config = dict(
    vocab_size=3521,
    attn_scale=0.125,
    init='trunc',
    optimizer='adamw',
)
MLP neurons of a small language model. Each row is named by its layer, matrix (up: input weights; down: output weights) and neuron, and shows model dimensions 112-207. Each number is 128 + 32 x the weight over its row's rms, rounded and kept within 0 to 255.
After each neuron's rows, "fires after" lists the tokens most often just before its 100 highest values on Wikipedia text that the model never trained on.

L6.up154 [124 102 126 142  90  99 178 180 122  80  92 111 108  97 133 191 116  42 153 150  82 145 106 170 129 127 157 133 148 105 138 153  91 179 115 127 147 142 148 132 135 174  96 148 112  79 121 105  97 120 105 152 136 111  83 131 124 101 126 181 146 150 127  37 125 131  48 199 197  79 118  83 124 146 144  93 165 222 135 144 115  86 148 126 173  67 141 131 115 118 165 152 145 137 161 134]
L6.down154 [159 158  78  79 134 136 137 128 153 130 132 140 130 165 150 162 121 142 151  60  85 140 139  77 157 145 141 173 130 162 110 117 100 112 165  85 126  69  85 139 135 155 123 150 128 162 148 149 135 158 131  87 172 132 137  98 167 107 142 112 158 125 117  75 143 122 183 122 137 107 126 150 102 150 155 133 102 145 106 125 165 113 187 174 104 136 183 130 169 119 125 124 112 153 210  86]
fires after: "\n", " •", "-", " ", " D", "ST"

L4.up549 [133  48 122 137 120  94  86 126 162 139  54 127 149 110 114 140 141  47 125  70 133  97 129 164  87  74 134 137 135 100 155 106 159 113 111 151 128 124 117  88 108 142 130 136  63  94 146 100 155 180 137 107 178 123 140 131 130 137 107 148 119 116 169 130 161 140 158 162 137 164 146 199 146 153 104  83 101 173 155 146  97 103 125  84 113 138 119  92 144  73 153 148 126 147 151 129]
L4.down549 [119  78 106 140 157  83 123 140 166 209 158 147 117 121 169 125 100 138 104 115 161 154 101 166 121  94 177 107 151 119  93   0 116 100 126 134 151 169 126 157 104  72 130 134 132 117 180 187 121 159 152 209 143 146  99 110 122 107 125 127 115 168  94  64  62 144  86 119 133  76 199 129 131  61 195 123 106 109 136  63  61 169 163  97 146 158 100 125  97 156 161 118 188  93  99 105]
fires after: " Mar", "|", " Off", " M", "on", "d"

L6.up178 [126 123 106  64 209 140 165 139  74 179  90 147 117 176 142 185 198 124 188 130 155  98 181  83  50 143 123 141 175 150 154  84  78 156 110 145  98 173 100 114 161 107 148 149  92 126 145 197 154 115 149 131  97  94 128  98 144 129 122  97 181 148  60 142 149 162 129 126 180  92 121 128 141 139  94 172 143 160 181 186 164 122 108 111  94 125 176 136  86 161 151 168 153 146 118 117]
L6.down178 [102 114 165  44 111 135 117  70  85  80 170 145 106  85 127 144 140 117  84 122  56 138  89 129 131 100 107 116 119 125 202 191 164 130 170 124 133 134 151 135 134 173 104 135 121 151 127 124 154 109  85  66 132  53 217 133  77 150 118 109 113 100 173 162 139 156  89 152  73 171 134 111  79  96 144 124 101 108 108 110 157  97 199 156 167 146 100 115 122  97  69 158  86 103 140 151]
fires after: "1", "b", "N", "C", " B", " R"

L3.up844 [116  92  81 147 149  96 136 132  81 155  83 121 152 152 114 149 200  82 195 113 168 200 106  54  97 153 172 115 172 131 176  94 122  96 213 161 116 123 102 161 148  70 105 117  75 101 145 130 169  90 141 108 114 139 170 129  77  95 114  95 121 129 157 134 115 152  51 119 148 136 121  67 141 121 152 142 157  94  66 109 106 105 129 167 125 104 144 131  85 139 102 166  82 163 185 123]
L3.down844 [133 100 142 111  77 162 119 197 106 193 143 131 116 108 132 164 160  68 108  87 170 115 102 118 175 115 165  83  87 127  75 161 105 144 107 175 149 134 109 130 134 192 139 119 139 120 146  98 156 116 139 101 154 118 177  63 158  66 111 100 130  72 164  97 192 179  83 109 142 160 116 132 153 135 148 180 133  77 131 161 155 118 163 104 147 155 172 143 123 126  79 130  72 100 108 123]
fires after: " v", " V", " St", " s", " P", " W"

L4.up403 [117 103  62 139 169 177 162 135 165 157 151 129 157 138  65 129 182 166 117 161 155 152 135 114 133  89 151 126  87  66 141 150  92 168 181 122 139 107 107 116 130  81 163 134 101  85 118 151 139  82  76 157 104 131 140 104 178 135 123 153 100 117  62  88 181 178  88  99 178 114 145 146 124 148 181 110 136 196 178  65 183  76 142 176 164  77 201 157 102 113 138 160 130 111  99 113]
L4.down403 [143 128 134 118  99 154  95 142 135 119 144 172 161 137 137 157 122 147 177 155 186 157  77 123 100 128 128 131 130  38 104 158  95  93 125  95  71 108  85 110 143 151 181 147  90 124 120  91 149 115  75 100 132 116 145 121  91 175  96 145 166 133 100 134  83 191  84  92 109 143 115  80 144 151 194 130 130 146 139 133 161 105 132 197 122 137  82 120 109 100 104 151 111 136 169 173]
fires after: " B", " b", " f", "ion", "b", "ç"

L7.up381 [133 135 130 108 151 137 109 157 144 120  96 154 115  58  41 168 161  80 157 130 143 232 203 137 132 143 115 120 150  89 142 116  96 121 130 223 123 114  68 111 101 154 180  86  90 135 118  84 139  98 169 159 117 143 117 138 146 117 143 119 150 145 151 103 134 103  99 121 190  89  69 113 113 137  92  95 131 157 176 129  63 167 123 173 144  99 112  83 131  90  98 163 145 141 123 112]
L7.down381 [ 87 108 119 119 138 106 103 106 145 165  90 105 158 116 118 160 140  91  92  61 130 148 193 148 141 150 128  95 135 184 148 150 130  61 105 125 147 135 118 131 161 156 160 145 128 140 120  74 102 113 113 180 153 159 161 144 136  96  74 141 156  68 152 131 130 128 100 111  95 160 147 206 126 106 113 167 133  95 168  77 134 149  24 110 150 105 122 165 158  88 137 188 183 110 112 112]
fires after: " R", " r", " b", " m", " B"

L6.up102 [ 64 124 132 103 101 152 168 110 193 161  94 189 130 156 135 130 101 133 156 189 137 119  61 113 175 189 103 130 149 100 168 116  70 128 137 140 180 156  96  90  36 158 174 188 135 127 112 139 138 147 175 130 138 135 104 114  50 113  88 171 126 133 121 166 137 172 128 194 178  56 113  88 111 121 165  94 198 143 154 178  98  84 133  95 155 110 148 132 177  90 135 146 130 157 129 120]
L6.down102 [181 134 134 125 120 133 110 165 103 172 183 163 119 164  97 110 138  93 157 101  95  93  69 126 126 133 114 148 150 135 123 157  83 112 175 106  71 107 132  73 166  66 122  89 141 174 104 187 134 132 141  94  80 120  96 132  70  87 125 181 145  77 129 142  99 146 126 118  92 125 130 139 100 158 132 177 159 146 125 132  82 120 241 134 118 113 128 108 172 172 169 143 124  97 113 121]
fires after: "\n", "|", " ", " Summer", "2", " |"

L6.up458 [159  69 128 108 129 167 127 155 141 174  96 107 107 136 151 132 129  91 143 204 178  91 182 150 130 120 166 119 130 161 104 135 148 115 133 178 147 108 163 123  78 106 131 202 109 135 115 179 147 100  79  78  90 140  37 147 105 117 108 126 173 175  69 121 194 138 138  95 119 173 147 197 110 109 133 146 136 154 103 124 151 113 109 109 113 111 140 113 114 127 138  93 154 118  89  95]
L6.down458 [163 128 207 103 139 204 147 111 119 170  93 153  90 122 144 128 175 171 139  83 140  76 134 147 108 155  97 150 178 117 111 129 176 175 172 159 164  67 195 126 165 141 166 123 115 120 106 127 165 129 164 141 155 102  95 108 167 163  97 124  98 158 154 208  71 178 127 123 121 150 155  88  42 153 166  77  95 105  91 143  85 134 120  86 146 156 114 196 100 106 107 108 112 141  98 134]
fires after: " O", " I", "le", " K", "O", "and"

L3.up527 [ 83  99 111 118 166  95 108 150  82 166 144 115 149 158 101 119 170 165 132  35 135 150 133 163 182 210 209 103 119 163 160 100  93  95 118 129 113 189 108 122 127  92 112 104  97 144 129 126 117 119 131  87 149  97 131 131 113 112 194 134 127 157 101 112 143 123 116 143 169 150 115  75  66 128 160 111 124 133 207  71 110 114 118 162 176 119 181 134 122 117 122 147 134  91 114 121]
L3.down527 [151 123 164 140 127 121 104 116 107 137 118 155 116 122  98 127 127 163 127  94 199  59  98  67  49 101 131 199 156  89 117 123 147 170  97  77 132 164 114 118 138 161  67 120 128 109 164 151 154 143  80 103 177 100 140 108 158 118 162 117 120  93 153 124  82  85  84 120 119  67 175  51 127 158 111 142 123 119  90 130 111 194 105 166 127 154 198  98 105  68 104 147  72 103 103 130]
fires after: " B", " well", " b", " St", "b", "tt"

L4.up785 [129  44 161 145 189 144 120 120 123 171 142 222 118 122 156 147 111  98 146 115 127 109 158 175 112 122 123 108 115 143 124 174  70  87 144 167 105 103 184 146  70 157 132 165 143  85 136 113 136  50  79 113 135  87  92 108 109 132 156 124 122  69 101 109 187 139 126 108  84 159  87 208 100  70 160 104 145 129  95 144 150  93 115  96  68 123 112 159 123 150 179 133 150 119 158 154]
L4.down785 [177 106 162  88 152 105 157 116 123 155  88 171 138 143  95 104 190 197 156 140 116 137 175  83  91  79  69 128 106  94 143 110 106 203 102  94 105  72 141 137 111 169 103 118 103 148 141 162 169 145 106  34 155 139 178  97 128 137  67 160 101 107 126 146 122 172 140 121 181 132 121 132 154 127  89 130 160 142  90  66 143 117 146 108 138 152 104 139 121 104 128 140 133  99 169 189]
fires after: " O", " K", " G", " Al", " E", " M"

L6.up94 [101 133 140 111 148 212 171 112  87  84 109 126 144  57 170 165 155 187 142 147 130 135 183  32 111 135 167  86 157 128 113 116 186 144 116 135 128 153  52 135  98 138 169 102 133 114 123  85 102 152  95  67 111 154 145 147 166  89 126 168 163 122 152 153  93 122 112 132 155  89 117 129 118 140 137 129 116 127 132 162 150 115 121 152 110 135 134 154 100 133  85 144  87 149 152  88]
L6.down94 [110 133  72 236  98 105 145  67 143  49 106 121 152 105 111 158 111 105 144 142 134 122 140 205 170 140 184 159  86  78 173 121 142  83 109 163 140 128 143 188  82 113  74  85 123 136 107 158  76 151 153 129 140 150 120 139 166 143 134 122 160  82 146  93 117  96 132 109 145 117 148 163 149 107 157 157 132  94 148 145 131 132  54 154 148 124 133 141  88 138 134 137 203  82 133  69]
fires after: " B", "b", " b", "B"

L4.up581 [127 174 110 128 114 157 112  37 127  83 168 120 134 128 116 116 125  79 145 144 184 161 112 158  88 128 119 152 166 187 112 162  79 162  89  91 122 184 113  36 116  49 142 151 140 151 167 147 145 125 119 131  94 149 123 133  78 133 119 148 142 140  56 139  53 190 176 134 223 133 127 115 132 112 114  88 156 160 131 125 203 103 135 130  83 132 107 111 160 191 141 194 154 113  90 123]
L4.down581 [ 96 134 193 136 165  85  74 121 127 148 122 121  97 126 174 163 136 126 142 115  97 164 126 134 122  71 140  96 162 123 150 130  75 132 139 165 112  69 161 127 115 149 138 163  80 144 127  50 135 127 111 185 156 157 127 149 136 157 163 138 152 102 119 167 118 117 169 139 174  94 112 143 121 129 177 170 124 191  94  93 173  93 113 136 139 116 110 140 122 126 150 133 212 120 140 134]
fires after: " st", " f", " ch", " l", " re", " comp"

L4.up462 [128  97 167 109 130 114 103 195 125 127 110 130 171 155 132 139 118 144 100 168 161 101 115 140 111 129 170 139 126 152 101 187  48 198 157 174 137 142 142 198 157 134  93 167  87 104 125 174 111  90 118 136 115 121 138 123 138 128 220 132 163 132 155  85 124  81 102 183 189 150 201 150 122 183 108 141 172 148 116  81 114 139 144  52 110 128 174 110  59 162 182 143  98  87 151 134]
L4.down462 [155 122 130 175 128 158 184 104  99 129 155 157 198 128  67 148 171 133 105 108 113  96 124 126 109 133 105 108  97 101 128 122 138  97 100 148 159  79  80  92 126 121 161 153 124  92 129 189 122 132 141  67  62 116  97 137 179 141 153 142 133 107 204 149 121 142 176 150 131 125 114 102 140  98 176 132 101  87  71  94  89 111 122  72 150  83 105 126 119 134 164  91 128  94  90 104]
fires after: " the", " C", " a", " at", " R", " ("

L3.up866 [159  90 179 108 118 133 187 190 191 133 100 117 107 136 135 201 117 144 132 129  77 115 162 145 167 175 117  91 120 176 137 119  89 144 112 132 107 164 103 161 178 185 129 145 128 121 122 185 130 147  98 115 138 109  95  79 140 150  75 143 131 130 144 150 131  99 127 130 116 115 117 123 158 151 117 121 137 146 147 134  93  80 135  75 123  85 176  45 118 127 185 140 131 145 124 143]
L3.down866 [154 153 157 124 104 149 111 119 130 138 147 151 164  45 120 151 139 136 159 201  70  99 128  66 172 180 123  81 172  92 107 162 133 121 157 136 158 115  92 120 109 157 141 142 126 119 154 164 152  97 135  84 161 109 137 132 157 168 176 162 133 146 129 135  57 163  89 101 138 148 139  61 141  48 136 155 109 171 112 148 113 139 126 122 140 133 128 117 156 106 112 102  93 142 192 133]
fires after: " C", " V", " R", " M", " p", " T"

L7.up263 [160 116 118 160 144 121 136 145 174 134 145 109 118  91 120 138 186 117 163 109 104 141  79 139 124 119  92 114 115  96 140  93 106 147 148 132 112  92 101 124 147 120 163 100 142 133 109 153  99 160 132  82  99  50  90 130 113 128 130 137 192 184  54 152 116  76 104 161 196 118 180 106 104  63 103 132 163 141 116 106 158  99 145 148 103  87 202 108 114 189 150 160 111 170 176 126]
L7.down263 [175 109 139 129 109  88  85 110 117 143 105 120 140 110 132 118 162 147  93 124 127 156 183  89 171 160 178 153 140 113 118 146 125  92 128 125  90  78 190 105 148 155  98  99 165 143  98 147 149 122 196 108  85 177  65  96  93 148 123 207 158 139 102 196 106 100 126  79 136  95 115 125 100 155 167 100  91 170 113 120 149 151  54 148  94 142 110 151 114  61  82 134 158 132 128 147]
fires after: " D", " d", "-", " S"

L3.up414 [145  85 106 138 175  26 130 123 119 144 139 141 171 110  89 143 205 161 121  99 187 156 110 121 137 180 165 156 126 184  99 161  20 162 150 157 100  89  88 114 158 111 137  96 124 102 139 155 184  24  88 145 137 131 170 106 137 171 123 100 163 128 158 147  69 136 121 122  94 166 151  97 153 122 129 164 117 115  87 111 128 120 134 134  79 117 110  98 105 140 144 184 102 132  78 119]
L3.down414 [162 119 142 140 110 130 115 157 109 125  24 112 133 138  68 127 137 166 116 173 106 128 123  99 117 143  80  75 169 159  92 102  75 127  68  83 132 176 100 134  86 157 117 146 159 134 152 159  94 124  76  95 139 139 140 125 130 152 123 139 102  44 153 128 116 151 104 123 112 133 149  65 180 133 157  84 141 128 151 103 110 190  99 149 151 118 172 181 156 148 160  79  76 189 140 130]
fires after: " p", " v", " V", " P", " s", "P"

L4.up231 [111  57 154  95 193 138  96 160 156 168 135 145 105 141  52 137 122 107  64 108 104  94 150 124 184 139 127 124  63 122 120 116 148 127 143 121 141 131 109  74 162 122 144 228 119 106 188 103 140  95 106 159 162 144 163  84 100 106 124 108 200 127 140 109 122 104 111 160 113 177  75 173  56 119 166  72 139 158 101 223 143  98 122 205  94 113  54 103 105  98 130 161 130 149 170 165]
L4.down231 [111  63 133 187 130 104  98 135 153 152 184 104 159 158 146 163 164 117 115 190 129 177 106 167 178 126 157  76  62 124 118  81 129 211 123 147 146 110  76 149 122  66 115 101 164  78 144 167 112 161 139 158 140 137 143 128 107 197  98 177 115 127  64 116 151 123  75 147 113 108 131 138 121  96 150 124 130  87  68 153 194 126  99 123 176 142 165 118 103 167  99 140 151 190  99 141]
fires after: " J", "M", " M", " Mar", " Ad", " Ed"

L3.up828 [133 150 121 136 134 143 124 109 152 139 157 124 134 184 112 137 179 151 113 172 174 160 138 155  97 164 217 104 178 133 175 135 123  84  93 135 131 177 114 146 112  96 120 203  74 133 140 104 148 106  74 142 159 124 142 116 111 134 154 100 101 145 126 103 112 189 148 137 154  91 144 138 100 153 119 167 149 122 155 135 135 114 126 107 137 152  87 122  81 135 136 179 110 130 153 163]
L3.down828 [184 125 136 138 149  99 155 128 111 150 161 125 210 123 142 130  77  70 156  68  88 140 140 190  74 141 136 173 127 101 101  91 153 128 171  69 122 143 124 143 171 115 155 115  92 140 117  72 131 111 149 113 121  94 105  94 151 122 172 156 162 165 146 185  66 133  65 103 155 115 152 158 151  92 146 185  43 127 153 143 184 113 105 146  75 133 112 178 156 113 143 124 122 192 148 140]
fires after: " St", " L", "D", " Br", "R"

L4.up131 [158 119 102  70 130 136  91 116  65 128 116  99 125 104 134 103 119 124 146 140 189 162 149 110 138 202 158 106 151 119 141 171 110 163 107 104 135 170 103 118  94  85 173 119  93 140 120  59 180 166 142  82 141 171 155 128 126 148 132 150 119 153  37 113 106  49 113 134 145 118 111 131 127 125 142 134 127 145 206 148 138 109 137 136 143 130 170 162  94 160 134 126 108 131  91 135]
L4.down131 [ 78 117 175 145 131  93  99 139 153  73 140 124 175 151 106 201 156 128 100 152  93 136 133  80 149  79 164  90 145 123 174 134 151  93  76 131 128 120  96 180 132  89 113 137 101 142 188 127 177 124  51  85 138 125 135  99 146 147 110 172 148 153 170  71 133  91 105 115 141 126 137  63 106 127  62 106 166 124 100 200 152 130 129 138 115  87 136 118 107 158  64 116 108  77 119 131]
fires after: " st", " St", " sc", "st", " b", " fl"

L3.up35 [226 160 166 140 132 147 119  70  94 172 121 145  81 100 147 147 150  97 151  88  85  98 116 141  65 122 147 122 172 105 119 142  73 154  60 168 142 142 112 131  82 138 114  80 156  83 134 120 180 135 134 155  98 116 139 143 130 158  96  91 190 127  70 137  74 137 140 121  99  78 122 114 182 132 166 170 169 149 101 133 142 138 127 107 102 139 154 119  82 147  66 189 140 135 151 116]
L3.down35 [ 75 137 164 127 190 119 151  57 153 159 119  78 116 167 162  99 156 143 115 146 133 125 149 159  94 149 154 119  75  85 164 152 177 153 122 147 144 135 130 171 148 113 123 139 147 103 124 116 163 113  97 124  84 120  90 107  42 132  76 179  76 132  76 140  76 165 118 147  67 122 170 116 126 110 131  90 161  86  71 139 159 127 125 108 118 111 207 122 142 118 120  94 162 163  96  80]
fires after: " P", " p", "f", " l", " s"

L3.up607 [108 143  74 132 115 158 155 169 151 154  79 181  99 136  84 147 108 147  56 148 119  69 157 178  86 163 141 109 129 181 134 163 155 112 143 140 143 106 142 113 158 103 208 156 152 118 159 170 110 202 171 141 107 139 164 112 154 122 107 133 121 179 139 152 153  55 105 137 132 115 149 175 145 114 122 148  79  69 110 130 133 120 120 127  73 115 152 124  64 166 147 130 107 108 148 121]
L3.down607 [142 178 127 144 138 143  86 174 126 113 120 120 117  90 121 152 145 141 125 104 130  99  78 137 105 122 165 150 155  80 136 204  99  86 110 176 104  98 130 139 166 124 131 116  82 111  87  98 149 153 139 137 146 147 137  69 163 152 135 129 123 205 118 116  63 171 131 149 147  75 140 158  95 152  86  74 109 184 154 126 102 149 157 158 134 123 116  94 100  92  84 179 198 139 156 140]
fires after: " R", "2", "A", " A", " n", " as"

L3.up817 [179 151 133 122  95 115 102 180 107  80 142 127 143  82 107 169 109 147 103 110 170  63 141 164 113 106 190  95 141 137 129 214 119 152 140 109 120  85 157 172 137  85  74 110  69  77 121 158 167 141 123 151 116 168  65 108 133  98 119 104 173  78 124  97 177 137 133 112  86 128 147  80 166  92 137 179 154 117 131  93 107 127 121  66 134 161 132 151  88 130  75 182 120 150 112 107]
L3.down817 [ 38  56 117 156 109 157 166 154  76 113 154 123 121  66 127 135 143  95 119 127 101 141 138 129 130  69 121 108 120 105 121 158 163 128 125 130 155 101  98 107  85 189 145 114 158 159 115 105  80 172 131 107 121 119  90 131 137 181 141 120  97 146 142 165  76  83 130 116  58 179 145 126 181 129  63 140 111 144 114  93 153 104  92 102 133 124 120 115  64 115 172  79 125 150  75 138]
fires after: " p", " P", " S", " T", "t"

L4.up100 [106  96 112 120 141 179 145  86  95  86 136 146  84  99 125 117  87 111 157 127  89  81  60 132 131 108  72  96 105 108 117 114 136  43  98 181 120 122 120 109  63 114 165 171 120 101 100 107 158 130 153 126 148 146 139 132 131 136  84 111 124 107 146 159 155 118 112 106  97 175 159 162  83 128 115 120  98 132 121 155 141 112 142 136 128 105 104 101 151  10 153 111 130 121 110 137]
L4.down100 [148 113 107 122  88 146  96 148 132 118  74  92  98 141  73 184 121 159 144 157 182 122 195 137 165  94 160 127 126 104 112 169 169 144 103 109 101 155 134 125 185 131 141 103 132 141 151 131 110 182 126 139 109 113 123  65 141  75  89 132 118 125 130  75  93 134  84 165 167  84 132  72 166  83 116 130 133 121 199  99 127 136 187 115 107  94 156 169 144 125 102 200 142 124 114 162]
fires after: " Mar", "an", "in", "on", "ern"

L4.up297 [165  85 130 124 187 200 165 188 234  76 132 215 109  93 117 133 124  70  85 147  88 109 187 125 151  74 115 113 109 130 156 181 135 142 157 100 138 142 157 148 152 218 169 157 112  88 107 164 100 174 130  89 131 150 129 123 138 131 135 130 193 117  96 133 146 102 106 104 125 163 104 137 129  72 150 105 173 131 123 107 111 159 124 202 115 112  97  92 104 171 150 170 113 107 164 130]
L4.down297 [178  95 107 171 175 116  78 133 139 137 148 133  64  96 120  99 144 169 160 150 150 131 147 146 132  83 130 109 104 154 124 115 173 118 173 109 180  73 116 154 150 144 122 125 110 128  76 188 104 145  86  94 154 110 127 182  96 193 121 139 126 191 231 186  64 128 175 146 142 134 100 142  99 141 178 124  74  48 132 131  91 113 117 137 129 146  85 127 115 105 119 154 130 118 103 123]
fires after: " N", " K", " A", "N", " C", " n"

L3.up823 [148 162 201 137 151 155  35 118 114  93 123 173 103 137 105 143 149 105  80  80 187 166  75  62 126 108 178 175 165 134 155 128  95 114 123 128 127  80 132 141 116 173  82 110  86 113 183 129 105 117 115 112  87  84 121 138 160  87 106 139 157 155 137 131  87 100 150 113 123 107 143 133 180  84  96 126 185  74 110 101 162 144 132 108  40 100 144 144 105  96  51 143  79 128 113 112]
L3.down823 [152 162 161 122  73  63 129 199 132 128 105 124 116 144 154 130  85 169 107  91  97  94 150 122 156 117 151 120  54 143 160 205 125 121 137 139 173 120 118 139 158 145 127 113  80 137 148 117 177 122 109 162 148 134 140  78  56 106 121 134 108 102 148  93  43 137 113 149 114 125 159 137 144 109 103 154  96 114 108 150 122  87 159  84 131 111 150 108 124  91  74 164 107 174 138 120]
fires after: " p", " s", " c", " m", " sp", " es"

L4.up248 [190 139 113 126 165  98  90 150 164 157  70 136  87 109 101 134 134 142 151 109 101  68 103 139 101 126 129 143 129 121 114  72 112 111 114 128 143 108  33 115 149 173 150  60  68 131 120 178 151 118 122 107 109  85 203 126 168 135 200 138 142  92 128 114 125  92 113 166 163 157  69 115 105 140 145 134 154 125 110 146 192 157 161 160 134 123 147 138 140 151 106 176 136 152  99 122]
L4.down248 [130 115  80 157 100  59 157  83 191 171 125 100  86  79 165 161 110 173  84  54 156  94 103 180 160  74 153  90 132 123  39 113 166 179 180 128 137 160 112 166 193 162 120 115 135 117 140 150  74 137 193  80 157 162 117 108 143  75 108 102 158 115  80 136 121  80  98  78  99 179 123 118 119 164 127 109 117 124 139 180 147 103  74 149 109 121 196 108 141 120  97 142 159 171 156 112]
fires after: " D", " E", "D", " C", " d", "ric"

L3.up816 [132 140 191 152 130 163  94 154 162 114 135 133 151 125 141 112 161  60 184  44 164 161 139  99  98 138 142 160 133 132 180 172  79 110  77 145 112  82 121 143 115 156  81 110 139 116 145 125 101 131 163 104  99 157 129 127 118 133 100 145 172 163 142 113 114 146 146 112 112 113 130  97 167  79 172  83 127  93 105 148 163 145 150 141  41 153 125 126 127 130 121 191  89 151 147 110]
L3.down816 [128 142 141  98 134  60 107 108 120 183  97 132 107  59 140  90 125  95 185  80 134 182 163 134 121  54 101 101 134 106 119 135 142 125  32 119 128 138  87 118  69  78 107 175  58 113 127 101 111 105  69  94 176 145 102 110 109 132 131 176 126 140  75 148 136 147 120 124 101 118 134 136 115 100 105 142 140 174 117 111 124 139 210  91 103  61 111  99 112 129 156 152 155 129 132 126]
fires after: " s", " l", " re", " h", " f", " p"

L3.up15 [129 159 110 100 109 104 132 117 132 187 123 175  94 104  97 132 105  38 153  93 112 112 169 197 177  62 111 105 127 127 160 131  43 146 161 138 110 122  86 161 150 184 126 132 107 102 142  94 150  94 144 154 135 214 141  87 116 128  93 125 154 136  85 116  99 131  91 121  80 116 131 113 163 122 170  75  69 139 112  88 154 143 130 173 128 128 140 149 135  88 109 162 116 142 101 144]
L3.down15 [105 130  88 140 161 121 153  97  61 167 125  72 118 116 175 126 141  89 176 144  89 169 181 113 190 118  24  95 130 123 185 131 147 121 155 136 102  65 135  84 127  91 126 118 126 102 100 159  98  78 162 112 151 129  88 151 181 176 153 164 127 157 158  79 174 145 178 112 190 105 177 147 179 116 199 158 158 125 159 120 110  97 150  71 153  72 100 156 141 103 143 116 140 138 207 132]
fires after: " P", " p", "P", "p", " Rep", " "

L4.up236 [129 150 145 118 167 145 136 194 205 118 103  96 123 121 128 139 159  59 173  43 108 151 195   7 148 109 130 123 106 182 136  83 106 136 182 101 127 183 102 166 116 117 163 158  89 129 122 149  98 119  77  69  70 116  86  64 107 113 135 147 165 127 122  66  84  71 120 133 145  98 138  94  78  99 125  68 133 142 175 160 194 159 128 181 161 100 165 135 109 153 110 135 132 100 128 129]
L4.down236 [135 138 122 128 117 148 151 142 122 129 120 128 137 127 195 145 115 105 106 100  73 119 100 128 141 143 110 152 131  52 165 145 109 141 114 109 104 102  87 122 176 123 135  98 195 150 158 175 165 157 111 120  58 203 100 161 158 182 145 166 132 121 100 102 166 119 153  98 130 142  70 135 110 110 124 177 121 161 166 189 154 112  83 124 118 125 135 129 110 100 189 137 161 117 168  80]
fires after: " b", " B", "b", "B", " g", " G"

L3.up394 [ 61 155 128 153 115  82 128 119 100 127 130 151 130 150 120 161 149  43 147 120 124 118  99 141  72  90 154 131 194 152 151 134 110 143 135 192 147  95 100 150 159  98  99 130  66 129  98 132 221 144 108  99 137 191 167 172  83 142 110 147 113 181 131  90 118 102 131 126 149 143 115 121 174 132 123 139 155  71 136  86 124 153 113  63 133 103 145 120 117 151 180 222 114 127 110 139]
L3.down394 [150  82 121 131 142 136 119 145  99  99  96 139 100  78 128 159 129  99 168 141  64 187 137 129 120  64  86 108 101 132 126 191 157 108 147 103 108 150 169 132 123 122 124 172 115 132 116 136  97  92 171  80 204 106 131 147 168 119 209 137 107  80 174 118 107  86 152 144 164 110 124 152 206 121 113 149 123 160 144 131 147 115 134 135 127 129 145 126  93 161  83 114 134 102  60 126]
fires after: " p", " P", " f", " c", " s", " l"

L3.up480 [100 109 155 127 133 117 117 146 173 115 148 110 112  96 120 147 203 110 121 111 120  40 119 140 129 122 108 120 113 171 110 134 141 145 128 124 126  55  45 135 147  89 113 110 136 143  79 129 153 113  96  86  70 211 100 103 157 127 105 102 101 134 155 130 146  84 152 152 110 191 106  76 144 101 186 144 126 120 126  93 155 122 142 131  96 179 201 107 143 200 156 184 117 148 149 106]
L3.down480 [126 189  63 180 139 150 135 160 121  85 108 142 148  71 165 167 115 126  78 128  91 138 117  97 101 105  97  94 119 160 141 117 116 115 147  82 118 134 112 144 135 130  90 127  82  69 124 118 112  98 159 179 134 134 170 169 119 177 113  94  85 119 151 101 190 114 159 182 139 137 161 134 103 153 170  88 170 152 115 123  97 142 123 146  62 159 130  86 140 146 116  82 135 156 121 114]
fires after: " L", " f", " l", " F", "L", " re"

L4.up838 [167 103 141 119 135  95 113 161 112  98 149  79  93 125  99 165 159 112 123  94 164 134  90 150  96 117 177 138 143 126 150 143 167 169 179 101 120 137 117  98 159 119 103 127 124  85  98 141 178 105 127 126 165  89 119  93 134 132  86 157 197 137 172 139 105 183 152 127 127 171 133 178 181 133 110 134 118 139 159 109  93 147 130 124  71  72 163  99 108 197 160 146  87 133 115 115]
L4.down838 [152 139 156  99 101 151 122 131 142 172 135 151 155 154 173 128 166 144 137 133  44 133 122 114 121  97 115 153  95 140 107 114 102 111 124  97 119  97 133 145 154 142 201  91 142 159 137 154 155 121 114 147 125 127 115 105 144 135 138 170 101  78  99 147 101 118 140 171  84  90 147 153 126  53 102 121 101 175 113 161 115 158 128 144 161  99 174  69 124  86 127  65 113 121 108 173]
fires after: " S", " V", " s", " con", " Con", " Res"